Weights of a small transformer language model: vocabulary 32768, tied embeddings.
MLP neurons of a small language model. Each row is named by its layer, matrix (up: input weights) and neuron, and shows model dimensions 341-511. Each number is 128 + 32 x the weight over its row's rms, rounded and kept within 0 to 255. Numbers have three digits each.
A block is one neuron, or neurons of one layer that tend to fire together. After each block is what it responds to, as a language model described it from the Wikipedia text at the highest values.

L8.up1449:133130086086146118144157065106116167139104192134073153153096091129157183125120085152132105098179129132080145186106084106142134079121125143143144136094077115122067085108065103109126158133085142143115110142135084163096066160136155106183159142145147090138058148070175146131155157133126183102113086116138063114145138122118116116143090126140101054137024168120126141137098119111118151128158168217157115117125142083152163154120135124136087083167081127112090143169106092119139114146132174162100123098143172114130146127123
L8.up1795:114105149125183137133135131083108138102122187105099099155106045138144144182116120124098126108148055102153126136185066137122177120109153116145092181105127155152137109144161113173132143184156145202175146156196083151141149152124170173157113152061135071137088101135079104139149145147106118138149061145103121108172131154143148134093093109164088153134056152171179157162140075157174134131139163204137085113158108132146164131098128096079185143131076101063145153060164138149126121159158132113081086048110151047095185087110
Responds to: Role nouns before names. Job or role nouns, or their final word piece, set right before a person's name, e.g. costume designer, keyboardist, head coach, Minister.

L8.up999:158105076125144093242064121155136110040135135115130122071093141133118106084065144109158118076143161121131051151134150121140146154168174114108124135181146149217142109122092123076125134117159155103108114063145073157120119174113180109128131129149093123137114106167181179087137041106121088111102165147103129152082135128135057079109120118093137152135147130135141159125136095127148151146094143168155131172166073160183100134090126079165112127120137160156128115112087139135155112124142157106104054135147101083133115131146
L8.up1465:106158125093120134150071120122128146133136160109087128104137122138168137140085184060163107171164172122143157149134095071178158160137198124090180074155141171125132120104160145144100103126062165096080098155151115094110132151133103118058109158131160112150145136112146102152087091156110100077137163108053141165144148138123133144117120145147112133170067139077097135159108123114110075097182129120092111102117091120142126174108122079159133121093111155075128100157075123129148121154093131045174110199142119125121134110115
Responds to: Counts and quantity numbers. Number tokens, as digits or words, that give a count or amount in running prose, e.g. a total of 48, consisted of six, averaged 1.

L7.up104:129140143136138122124092151147145110119127125197141149178111129119137143185158205205141143160132124096137126090110183179085102127102152182150140120127065110150126111138143099151125125101157107155115122140143062112063145119136175141166211127125154146144091113119097131186167112095131124104058128094139135122087113118137116110151149065103153152133193126118101156143186098088132128157090151087094131159163160088233119169118144117121172132097192158122099112128140149124099134109151121138145148175107098145155158117164
L7.up524:138144214110124140094076105184091158113129057121092119153098206037117142151162138160149155143108119110104153097138096146102157067143144125151167188116181088089114085134132114162181110170124170103088168201097085133114099116174121157129173160137100175116043103130113140133122118141107167134103081108128138165159155156113082139179112104154092116121130114131160163062122148129158127087148215085090135143153179137137134145159179123081159105152164157147100086146144160139170114133127121121120138156152155135211162138149
L7.up693:132093105147124110078117101093111132133126105122138108136043128066092156098115132148149154128123129116108104098192155110178137157148116160144172133107164167128127120127153117206118113128059123146122222178131165124105067114180144155107110169114162125146106105136078070132154114148125093130109125083121127140127167121140110174158077075150112160169162180144102081104178200109132152118119011115084166108138122131086151105119168118101117084129129097103134114161121119175132094057117104146193141108166194093123155159113
L7.up788:149104168178154155123128084119138108137160132160149125191113120095055144117173106163155119100151115100136085071113143143057131137142140144191180161117102113151107143119140081170113094093105151119172123183125140122077129112120118102101109245128107098122111115136120060138143179161166105123119135133101144166131140163170128093106151121134166165131155088126137155104149176116159165106088101118094130166119162078124111131100204120154128087114150123172139106124136083170176110143123125137099142187160185145108097104108
Responds to: Main verb after subject. The first verb token right after a sentence's subject noun phrase, such as signed, ran, died, and weigh; also markdown table separator rows.

L8.up126:190162156124164185134105153162129061123149140155121133172158152145126158104163088157108115165085156107153192105126108168113089126181086096130161110152095100113129078146125113062128146101114148117116207140117147135130117081166124169144152156127151131151186170155103121136103106167095134085109107119099121074178121092130164097152119034114148116144191147092094153095069125092133133118074187143145087158119174118103152116115153116111172136148137190182116161095136119128148146099171133086127107101137154133092159076127
L8.up484:187118134172125174118099146152073060162157120142102109143170135128079122131166096161119106132063170102159131091124110097068153173133141119087159157168121072151149156133139126102155104062152135138141162184100091120154153107155138155135155215124108159160142165121118156159104145140128123085121083119100135072109131095139153119153162105086107140088160152121110136129128103159143072128101177122119067103095183057123134113176112118136108140137069156140069208099050107094158119108136128121105154111073129126118113117140
Responds to: Main verb stems. Main-verb tokens or their -s/-es/-ates endings right after a subject or adverb, often mid-word, e.g. repl-aces, approxim-ates, currently works, forms.

L8.up902:169155137156142168168121143104000117141074093140214089075126083102092165104081177167106132112082132098151163115154133188151115130199125139122124159199031162172131073087132155105114113074074159141092107164119117076101115111107161102146118156137155091120132096181111121126099137130143119127165168118130144158192119086130148064163114113120131103125177137141129133099000124154138142108182126085107153120160068093139157110037114132198149219109126081143126120111139123147142148169128158110165096154191121069083130093153
L8.up1660:146143123100127112119093203092034139140129134120076068134129115141121106092175100114111157125079113142130199138203117112155112124155094136083052122150161089179096185089137116134192159105082163091102141161148112102141171119157147087074173117111154172125068141112138123094132095174142111141147140163166178149177108093121149095139102159125076094133129135111138175087070170103184136124163198116120146102183053150162121147076105119151154145125180164066110128137125147109130162146158098057195124157154141149126093156124
Responds to: Passive predicate after subject. The first predicate token after a subject, mostly were/are or a past participle or adverb in a passive, such as were shot, were initially, made.

L14.up96:191134116195080188156117109185064120163123160170168097133155127085117144090127143080144141149158140156158145116177155136118157149166098104131101154220131100158187104117046091075116127074123089125127108107165148138094117123133079085142136119100177087129137138144154113181173077103147127099101074087133129167093119175191115086129104097190082088103170069118154133095085120241131145175088144109110136139073130124067138119164167136148059138158123123090083132114101160103168161123158116106119071113107152103151116174154
L14.up114:171131204118142163180059113176080086083093140132120146136119133167122116090078139136129113146104189086145114132109142149187115108187124141136135108099137097158084141087095107132156135139093101108163204132087102107164085131130127128147080102195120183152125119164099141111116147201127163160150138099147067119132066104155145149126121151128132088075180134169152091137115103109128129109160140082083145144121111123123148141172127116173146176114144153117153122091132159119139102131159160166148085142170146131094143150119
L14.up261:187127211119109159164084136157083137140107114148075128131189119123125134167145162082134153169092155124121129084152137150084114089141101148155137158156101159124126142110045135076150113135069127120147133138115126138151163162172157084123097127172118188122133130153157126150065162155115173160127156154162147159113056153095128183111101147144132105146150136127155114127173160140149143067154105175140107156084130052092163135170123039170119105127121164151152071052140129082101179113134130116182100107130144129101153143139
L14.up786:137096139142127098106095066154105157145085136130107143167162144160134104104125139053128076052081105134092132073126130104105081145111158115162156125093103118148086099144167108097118094116100130159135142133136120101116141144087092073145135129127104109167229114132143130106127114129124135174113162183136132191140173114119111115157131106162068143134125153110121178109088053154106112106126079129102145104097132138103137167165086163100065112120102169122140169135046141150114136128114118103107140090113129094136136118173
L14.up839:147185146124107212096080139099085129136095122130142055152127187149107159161130089164111166105095144198140112128149084133176105177138119166124141139202103187123145115121083060126169167066151086128105136160125135139119118100124161118142113192131116179150107129123121144127090111127158143070164148137106121143171093136189207110150156172105072085130151121104163127128119099184120130078137140126117181149161135126127178163081082086171113103102122142095078090128132139146159125110120128137117117114154122120103148101099
L14.up1136:136130193098144177124124160154146138156114135114090068150133126072107124122080104132084128130141135162096149144178113203134099099174070111197137116134121136099080080117121149127150113154154069100135164171083123142124125100121153150151153142124082124136114145098088111169104113149151092114117155122170079104117117057167178112167133143101137146168050136156129115155141082185133139086153151146116158151125150120124092114123137160124098054196136133160079139116144106077145081107104131140113104100188182097128137149108
L14.up1595:167141177175118215148134078158137104172107114121067125130103130097116128122126140142197116219147163147132080115155150115117020133151089123142112098214129190136131135143118125140140120156087102120137128141106135119162044093107124128115090132132116134125122121132092126120103142151176064106078158114129132140187113121128135113126090110096106158132130110141131113116103153190122143090130133170047149142122133122126130098146103102103179157121132115104094162113090126081147140175123097123158121129099157135067169155183
L14.up1957:141103114163131202156095085155241102110150056113122097117111159100140121167156133179171125082159141100124144062152110121181101135160086041180150163172167166123107118098162081116147109146078117182134196146095145111146069058125190116119098130118140126130101139121104085120156060101121196130183181156139123191139145131157140114139082113123142104176169182154102180091106088081118128064098092093130172109156119131094108114139107121152139132137106170133139139106085164096194104132170202135131103123083152131183109137128
Responds to: Verbs taking prepositional complements. Verbs and participles whose meaning needs a following preposition or particle, such as leading down, dates to, came from, ranges from, compared to.

L8.up282:133106102200133173193139081103095106106090172143105149092037144169095163070100124137096122133117194173179100143151135159142170134176134191156134122125149081144136156164110107138002113145083091174073112147153183129116175110101098127091148113077135077168085154112115124131131116091146121151144167113106102160120098161081108102096165156189128136140128135071124178129086152170177125149128103080141144139105112159147109112128117118074159072204155157152146098091100116103142177065143209104104050157091118144126120085173
L8.up487:139157189125118204145118076118125065136132084110098124156100147122090129110161138114138126111119150115180167103115102211160121098149138104114153116079154106135193108104096132072108135122107159143098154133168139130118096157095144127145107110140168130195109102119130117172132150110177127139100120134155102086094113170091113070068212132161133105152151127051155109148137141152110080084106115104161122171136162155114065128130111087102134152123122107102183103123068104106149103060189114117089151179105117118153103050066
Responds to: Relative pronouns after nouns. Mostly which, that, or who opening a relative clause right after a noun phrase (", which took place…"), plus word-initial F/f pieces (Fenerbahçe, fences, fury).

L7.up76:106166116117189105181156108082066120113171194112132075122110122121118104138096103123138185055084125080123137110081124125128139107138131108089123140093154107121142129143176097125109140129172116141092120117098108090127168133111131085023145140105119144142147104128118104163159186137147145154138034127115096137121128159120073108078183123133111176085134168104125132142087161136099130142130127165122129121125108131096129163101078099199099059129113072088176106096152107124088120156116153156124110129118076158121081121116
L7.up433:124128156128096116184152141114179103121165152150157068144112136135117123091136139168160189079124155094073174132118055117131168133134173132096118153133168124174113148141166152125142157179121081143091140130173124120134126102176104085113127154147129111080179087132167088142148131177157182173138092186141091147144114116110086164095205174143128130093150112138116132128111139177122128142058121126114088126108038120076134127111087127145149095111130145059136105137124094152161117142121111094181124152158080194145137192112
L7.up626:174162100137088087117090137095127155095160136133142092162104147134152150173046087103127133078100179082145127093154114192102168152129088159169151145129150148164102147129115148150071095167137133100116129106139146138204123068114136123119142136119126155059120109135177094116123125090104133127162134117134144053146120168125166120070216104076220076110126126174095119160115145123109147125088098113088088032129117117178112150132094160164121119132085135152129145103186140107127129123118128155113128139105098063115118086124
L7.up1291:165121114088148090193154107089082117117165145082188058097064125132126128100114145095152177115112187131118102079106122138120139090157128112073132148096105083133124131141128117123145084097183077111069161111118095089128149105124095114045133199147096103123170071149118079157153161101155116101129083140095088126119146181140099101098244160084140143063129089123131111095102129112142095145091078079139109159133146132123140088129060103085098103117128108070115147105118067136141125194092105157081089123155111206134107150160
Responds to: "the" opening a phrase. The word "the" right after a clause-opening preposition, conjunction or separator, as in "After the", "noted that the", "during the", ", The".

L14.up35:128066146117118099120183109079116099172163139112154108134075136082161171161134135193115107171157165131138112138095123122134107092094125177107113144142151102110146113177142154156111141159112148109133083112150131161097135108183096108103106145066068136168150148097149124113147094096108123134138042105086116167149092173135165162108139065118132143135184148130124120120136126146123101163166104108124175136090129138123124157098145077173124099148081123085114088141112127127158118132123139073165149117137126078176183095179
L14.up387:117130091153084216115127111116107074106169061146087091094092145163125055091137083148093113151113114144145076090153164107082128153106107133107176119103098128115106101157128139093147082122090102150149176142133164078134157146148101155095147104150111115122161113182136108143080196086192186136119025124135120093115149109119125171103127168112097137141079144121166152168141135165165152095084102113165108107111172111073132136076093114115152135150132104132089201120077106135113100128110190125153186138145099103122144099123
L14.up1229:127094085156106205094105093122159120130133148118109154184066121154189206063125108085122145143099122156133092152118128189110100103098136132163185141161103151145065110135092113115104084116155099091139125081124140144087132121164079096122148163167161138132117151132073159149177162163167111137176068121127126188069180193136164155130103166104116126107155122126142126115140124145119116146096116127116188144085151147158173125092182098049164161103129099153108106132064164115134107139133255134139145162139090089079136140125
L14.up1422:136080147071128160082132093185083099171160108195140099129080058102117096087141098084071159095068149146165132097173143133095093084106121171140050112111118104087094140090131082155156054118090119096123149166106156146125121097123107070066068156082147131119159094110151193106142205131152132124093082128132168143148181139126141118106172128101063207154109130116147151058176084174072156093142136127138150104121154152095096116126122078105085109154169123099132190118096100082137139096099206124132193092150092080150119151158
L14.up1716:121155156103125164092164137149148139132136060196147141118119096129067082138111177167170129102081119196130115109154122144122064162081131111139113126060116135125092125151105144102122091146179184108119122086139150154152197183129133177084135115165130152131143173188100182157154178121176086141148090135153120113149144135116119080131144235138086140173136149172121119065136089157112135184130111111154049143139156153128086084142124106163120120111106112136111144123100142158154168170085111103107131151130089122085134104194
L14.up1718:135118080118156125151210139144109148116187159192100120112111103098126116115108117121104193093121145138142123176112159202127130072124139146142137093147095089119157102151130127160179112203165129127193189097089121131125134115146163053111123125074086123129084096118103097142104174159138135166121051145165188158182087092092109132102113111099133080074120100087116123144147143099105191179121049060141185056046129134216140092099119113123172137146172115082114193124129099093120158097119169097094111109085115117163171098086
L14.up1918:111064142146117123175148183133080146110095152155128141134139137183109166131103101136111156083103118107098080155096154138133163193070099107113085169170150087099120208153139119194141145130179122173135142158154136182122094096146125063126111116100156117095161105118096091085155163104157122099120111241113115155138193189090141129064130108105157143115153146109125099118138174103169101146173117107084099184108121110148127126123132140123143111180156103097165125070084077128099101101115114143115149187113032074117121165177
L14.up1972:141139128155111101165121085138151059164088125139118102191153136090125094120139123152121152112149087124125119106116111134088139134142160127119179159102169124120125113092137129162098078090105112163109142066188130108149142151134145158102159184118162096119158096167117106180045164128146120118109134154115123076130111122113095092151103140124136114113101160128141107102103036101126145116045143121115121155111133126104085086106100198165054130123101047111123186117106100142166094132127133142121181198174135085142171121182
Responds to: Word-initial letter f. Fires on a lone word-initial "f"/"F" piece starting a split word, often after "the", "to" or a comma (f-rescoes, the f-amous, F-emale), and weakly on plural nouns before a verb.

L14.up307:132130162130098136124089176107047118181096065116059128151128145158146137136128099120106125122070110124142109133070091128100106136148131118069160154187112101137029107138133139170138130095167140105033108151094095111130153137144120138097118155140091127189200138132144118158081143096141145091125131145161174096110071086117143124248130155105051184096122169100177105092071081171133103134059134146132113130079178054114130144117092086096123136133108151155138195077154135131199149148176110171126157156102121153154141160091
L14.up363:147122176165187126157084183141091090124079147091076153192070097046095150132157133135087129209110174126154172092180206149111092157182068109173174117113178087141160080143135163114138148091121140168079160113102123085186064089144132152135143157118117146115123125113177121077159116155144090154116182141143121163138132106165123119164153200083100118106130108125116106131070129132179106100157156134151097170117141077122130155071132101142108135183123132183131152121118092137127101141217186103163106166130128164097157118146
L14.up551:102139179079131130130098130092079092146106119128099094164135096155115134113106095174098140160078143091139091087033135129099075169165130126125168131114100087153127137118148172087110093119133133095081145179096102117152133136163134161161150151170077100181160147132145110139100131140095158133162189132117138106132116143098154145207198143133089119092145168107158110140077077175113153089121135158106120167083183107162143174145143070137126115116117143157128200054115125089168106104166125133111185167086170128088081148082
L14.up734:131121106131143125185099199103115100165149124183083127080077134095118119131145111126143097153132135093126096063117148123158098176157149142110141172136125139196122130117118157156145150108101172092050191170132128170139138097115152144174067103141097126128170150165177111131176131159117088136104114097113085124141132133144176138147158140150037119158160137140170117151158092112168164076091153143135112187109103168128143109202185086106199179111114126130098115172106162163155113116084143112105153136179094205125126129084
L14.up878:116158113087127208148102118129167156077115155121082091127074093093216104155118126136115169114216103134113160117139152136092101150168032130140170133113112109132144104128134099091095195087130148239121102181052159161092140133203139131165122143115139117119149103134127126167149116112103141050116125145080132134087148128101194075110097155095137122151089123109139117145138134083156123137143166128139092183084152144084094202156124157154142111132114135119169128109105172107185149118120107181120071109155114110104135155113
L14.up914:172156169110116208166127064135163135131157113126091143165206104159108154009132121156107169158080130163120180168145168165106170109094157102146148206089160140116147092087126144158151138152096115123107166137151149186128091130078127104127169138137103090165175115094100108136120122160169174095099144102139125187103205136143117149115189134123115153151187134131144165063166068132117165155110170128109151069067136050121121106047101129149155115115132176115139056121168150042106130096127114121162139148109135182124130118051
L14.up1419:082084159135127114175110133093057135131128164152140183118125095113196121113136189142116116135093212133109139116133186126165103101187149158123169157103141095161119100059144114077152143076131153144106162071066158079173148114124166138118118128113143137144188131154198104107166110148136123091068145111169115142126088119172137115153140145109073067175162212105127161128098114115153118083076132131124107128143125058138165163170166062171093167158120161111083120115126100098129080108148170094117076120162126150130123144097
L14.up1853:126143150138102065173132118102105063153104140142132111136132121110133059104158110145063172100153132141207073127097135147106088128151116144137113134136132117196110112148114116136167131149118133127140108110023116111129110095138098102064100156111129116160172131074133135103153130137122129074144100108084126172152121149134138114163137163135110117109123130102079095159171147126176106144159175074124115092113214120100135161132178102051088106126188130151082090167142180129116097151123106095139104169092123162039195118170
Responds to: Verb stems before inflection. Opening or middle pieces of a split verb, just before its inflection -ed/-es/-s/-ing, usually after a subject or relative pronoun, e.g. am|assed, ens|ures, esc|apes.

L14.up702:111138116195152121124142116113148082137112117134140141115115119129126180076099103101131125140150126125156157170172060111162143159173142124226111118125073094127117106111095157161101112132136188104115131113157178107081130198151134116096083103145147139117142086127120161114105181129138131117053132136105133171123108082146159169108093120159165152087139175185136125086154111078133131125088100141255140106138079060106120121131133127115173105109156137107137164143032146149142138162152164143160153129167084115108150173095
L14.up1304:095147157145141085095137118092154101131136115105167134151145158108103179120048101162141148114112117115149163061181101176097123102114111079145125114092101104119123107139175104141095163105184096137132168128121133129076163171116054114135135117064170134129148092118121167047109142151140128120143162127110161170125077156136181145135139101129135148126150148065159179107155149133140087140109171061185143087093079143195121123159086118140141168118130126082186138078061132111164133146051181135096131096136150125102148131142
L14.up1330:121137148196122117142090086145136171097171142125140139099140193134081085150130144137098144103146112124131152089127090125103113130149125148147103110128113098126057115108138048185062149166143163157155134080107189048109115196106156131135086093132143109148127126124018121111132140182116143131135131181166102193140102118155125120111113098175155103108159124112091108045173111122144142083160135117141107110133047083168162172107096093124107127071101113144184098163124158143155148092205106107102119142174040093120138139175
L14.up1355:121115130227141097103200114175125129133139100126198138125135121142120143099089149119180119108103153142142135187107160108130095106125127116140133180094147097185098092131108159089121108117120206130125132147155122103114074112114142122121109093140156106151120122133146154071138222185052152107165050134093098174160178135167123064126117132125154079099152140100181130081163156192192136123144124096176084108151110119150059163075152135132127043127122196096124128127076178188161118145111167124142156158152117120120148090150
L14.up1356:118169095149153143129079150146085147135122109095161109090104110143195085155162172129173174104129114093130100100122125151173130109160128141118132087092118110146183102175119103094137161176138113094154121125151047154174094107109098112061113102097105142188160114120105091100146092111169162151106109173163093109153137097091092155051119127113126159138114115063123143154070152113159115087179155135108119161157130150125185194060137124164117139093167180083131072112097106111156109210132113087165160108140076130138138131165
L14.up1951:120112122134150162089105130126076125138130168099118121131075113129135050130122106102114112170130108100130096083087124137207102129109153154119155168146171124087153136138094174147094194107118118129111100151081126139174056103085142087113148170182046119107135110163158075127159053178136150113107053098076130182098115042102065108077129127123158137184053093135105119150124183164114125117111158050120125177168120112198182187157119088169167074101110153153078083111056171115092111135114095126129173118117117165132140160155
L14.up2026:138140177146145137118131138117096124172111176120132108174093064122124141131108181101179170129116136158138159133127139125087195124188123097113136180121165169178100141114133105094127160040165148094168125132110068143144122126114128088127164104172113119137157092143116148154096168172162130123149154099093125154132180135084127137129132121063156080115112186120104127100134166137148109115150093112189075131113182166095148185126151124167136140084123194147147102132077139213162105098131179120125132140112193135117136104106
L14.up2045:142124092153145164139131098129114133150133154112136110223126105087151113186080121146093135156155109122106146105104142100129123143157131090078138120096170124145126109062135149095130088128138177067138166102171107144062143038091108084130125152126116129181063092133113153088119164166085205146161083116099139139148086065059145084144130142133111149134093126120158193110165182152139150113129134118178070198123126164155118194139136122164122120127181129139103155126169137116088161140158136139169150135136131109116107120135
Responds to: Quantity numbers before units. Numbers (digits or spelled out, e.g. thirty, 16, three) giving amounts or durations, often after approximately/some/for and before years/miles/hours; weakly surname pieces in tables.

L7.up1003:114173166100081129102113124119043118048165125163056143176137133158102135121152134190142186201097107142114163089085123106089108140118122139179152082126128068122089135102159129132135117109068136137102234130139107118084164143106160124116112165090121197114115186180107115138126097155136166145136151086133131094098149108149157091111147116119208103133123102119098103164136123129169173115104078094123121131096166168096135176106123126108104105152129100098166169110119088142141113083109156136139090106168168126132159096115
L7.up1173:168129126132070173139116143103081115086087187093098109136098115112209141050213197169148154116117131092146153064145150080110154084167155168153170190102149158140099130152102131167112171138089153173076161139120146113085167144096112132114120098113172172123195077148140073065190151145115170123153156095184160143175130114167168170121125185181095129129124145068141167064086110121073157098182125189112152111109077106115146149169182119124167130096111161115131161144189120144132180136099097080121114141138127095150156149110
L7.up1281:115144149103095170107096115101165094085149142149148112105129122123152164112177154115089135089096180090163181126142160110099111044166129082213140111132147157138103193096093115120149141151095175115133163106123083116156074145125116120078124131124151107153147135144146080141155144124168137151115149146093167142161135161119095139119160130072171104173108138117108122084084116136093152138157182161159132134133128043094160115144082062141130131176115146091119121131093161069112167117131125117238092175071114127108188151136
L7.up1899:164141160104118177085108087121104110029169152142100134137119119104189108123086145156057122171176162137131107113137123118115166075172161121139102122203124150143108158100136138170168088105080146063134099180133105103151125148126146054117126135142108156106088070118126088129076117163133136150167098105163158122140137068132114141080117187086057086155131196169152131120135102125197180103195108164162185173123083097084130117153131113196134159131086128093119132094124094165123156096142135105159115175181161154106109163132
Responds to: Past tense/participle endings. Past-tense and passive-participle verb endings, often word-final pieces like -ated, -ed, -led after was/were, e.g. detonated, reused, surrendered.

L7.up145:139198097035085192133126132226088104180176120097082113085133112120185166111098139062195143183171160171132123175132126088146155132136146133108103130132176100122147069103131130097048096122011119099103061118130108134130119129102182190083060137166110120112041105138165135189131131203164151131160154121180155150164107122098094112116128116158064161158118096109146100146100114136107061097135104118204114160118104150095110096171107096148154177150088185101133109115096135111139110106127130055141097119161127154103146094134
L7.up960:115173062125153118187064156173048102092161127092100108096155138191136197166133110108121154128149156093136113146116112133107137124138135172142190156147195098135129138159124101145177120173168144155111089137089147135109124112094113103119166111144125112132144126141116098159078124081175128116150107142150136103107082115111141114123129121059126095101138114122140125130110108075170135094150084122156159166086090143174133131115166133110136149144103111124123124121107103116107121181125100109118124248124117089143178177183
L7.up1011:133158142103154122126112143104108096197105132105097162083102128091180103144125194126156119140160193123136120126126174081142186092148158095110095142148155145129174162129185110062137140138076066078111124148171176117117057145109139167107109140168119132174113125147095191147113102121116157136125124133132171156145137118119111143119103129152163163167199142050145134110134150160084136161068109127119126158107123137116124100199163109123110099117114167170150087094036094167143130106082149026168114128195149124156119172153
L7.up1837:137126169132187118116128133157072085172179159104133129082149094123171132104071192120056199118095148124119107172176101096159125109160158125089093110138160144135147162163118123109072117144146137108116118127156148091132124116093092104084112115138115138126100103165171171139092112071198089174092166103122135124213080143127134177123113079121130131115135107113161157132138132116145149147160113146124115201137165129129104127089095126119148125088106147130153154078095056148187154096129171098106077171068087165114139157119
Responds to: Count quantifier words. Cardinal number words or digits that count a following noun, such as four passing sidings, scored three points, ten-man crew, and occasionally other or these.

L7.up430:112131057154093099143127079046094073132145117115137139075104144147141170052139167143143119137084144135116150125139133127157127120127117079155086049189127164121113176133151137141127193199152107150122142143151133147157172172162100050110240116145118183132148167151151107127108119100131162171089166221181116071149169086113106148106138178130140190101178137087121110151112105092161140134145129157117088138133117154093127198110078052123137087107100140020101131131151137116159148112127152072182157147114143171107203155135
L7.up623:125140121096110163147156127117145063101140154124177161097099125105131100111104114100116117118108142070138095161126153082170158156124126104131101095133162155153179172120126117155109173105213074097091102118165129116074133110109099126102137099107100132142126171103077067132135139133163181150110117133084175108105088094101057138124164144123163189161138131159104166121029140165100210167165109083106149089159121175132093169123158026144128091131119124125106207111098118135143116076081169134123149125130125129146114097135
L7.up725:102137148151132124158130150169055113102125127105169142119104112095167146068056147123148144127134126090161114155106163109167195137075138081124092173087032134156065137133147134095154183048119109132098098142140154117132166150122121127107124141096148149140157110115150114120153126166146104148136123150104134165128119103099093143092162115162090098146150184104095156130109113089073172154131087191155135126142098208166086173116113073127120092165133181130120120153117168111106139076086126073095106137133109104143178155137
L7.up1595:113010151083112122251172099144124111109199178136187170097140141135142118082125135100080143132158095123120210161116169128114083162171101125104140156115094151088151156157089149100134187135141097149050121118179118114128154132124118113081120135168126172182094185143148073160137146116115118156184120140128176121119155144092153109188089098139143143122121149115121159132118189129089125117159119159146126124068116139110114152146111124093144130154106121128160144148150140099121100148176115114181071082153133112080195155137
Responds to: Word-initial letter F. Tokens for the letter F/f that begin a word split into pieces, often after of or to, as in f|raternity, f|it, F|emale, F|ootbridge.

L14.up109:142070106143116174136164154173088106118125088135126124131102125132164088105152107106131158133147103164167177085127137059115128162122193109077107094090124168143107108134106092092128176131127140096146188086135137125157151157050096051093238078115200120113107095098129158127112149146148147073142167145164154100140125184112171127113097113136121118161016120135123120101140143162164130090136160131163110134136160096182150141119166143154123160183140121167137117133047123116179114169123159143189168053152143131097131148089
L14.up782:122148155131151116092100136130121131121186151117157150136115127153135149165134241108164187123173180188124079142143109161079107119143192139098149123092148123208138104136131124170180136149148156118051213130130216169157161140121122159108130084106100149141127098118178167153060131098097180135108132091139154084138088158177088126165154100139141091134105131116080114125096107132147116147108080129147156142150125102163111125144037110170134081150128096099125109050119106148152100110118086146138139175118128140147146135120
L14.up794:124121147167145115153147140118095169150169151150128114140023180124133118126113117128066149134156152182146154092112118109196094101107180139140121096187116128146141127107148130125165141150123125106122116169127159161138138135136166148122162168160149119112100084096033156089190133154109066111119138111000160108154153120136120142122160095140163148130145138154129127118111071102094124171071070130123123087138133081129180105115103151126084127175129163192110156162088056148116150085084114152151107107147089189184159148190
L14.up964:185070144121091113115102147160103179145132133173118149086087164139166128114119186082136121168148155165088102118114159131118141110108130129133130140120147134153076167131182135077171095145133070102118140095123140133242088136135088114082176122128130189131177104152160147170067080083083137089150110081105134156074177116055167138117218170091084124100093095113071119140118132124147125089150102183164131127128136154149153124112210096146158137147158127179144139124106134123125096073124105150097108072204129160137136151137
L14.up997:123151167128064145099104129190134139135148138133110155178082100145147144100148099146123160183150082137099120102154120080176144158134135102178165124096098128088153064156130123141163165164094118028117180120070132148204132161156101185165146155178143129099140184129121147160129109165158167171155144109108123159119142121120130175175113085180132138115053200106104122099165151144104088147136137151167083138167099020163148123168157136158151125169091129134117105111143137111118084083079134161137108093163117083093204175135
L14.up1227:140125075109110107124112095153074103129118141082088123133161156145132124129073153124093157151232108151102185087117109076167170153091138135096090124131129148121174135115076155109186128144117118112111172154134139115130104131118169094080158119158171157123129109142123135167128114165198180043115114157138132123174141092105140108123094133120147137143079093100128135104165119107068161174159113164159096132119119135105118123107157165064151161134104146121108103120196119176106073113133158200121133102188140149081175086135
L14.up1435:091097147097134140128126097140121091138088124064166134137142148115157103108115135178190079132191128133171126154149150139162096158124137146091087087147150158086130139135083102113119111118101129159133127095169176135166158101139092148147078159118169148113103173154168155169114113176132167086097139117152158069178120145136161175126122085116111125175138089180109118157164197153133188098154116224139138120166114125211133120162145158040097119161015152125175102090135141150142097113138084144211115124148145121058144129110
L14.up1803:137130132088195136105102123129124166189127172120105141141077124138130091089115160097141107136156086116142161144162109077169120137085214127112182158136134115122114141162174085101142133175127120150157147156086179110145100152093086164149156152193168166047113117100145144162146095138156205112104086142100076147122211102097141084122123063150067051150044183110125160161140113167140146107132140218179146149133093171194136090143126127157135156101093108080132113049093045140135066149102193179150096171132177154124156139085
Responds to: Slot before a person. Transitive verbs, "by", and titles or roles placed right before a named person or pronoun, e.g. recruited, played by, guitarist, under, persuades (him).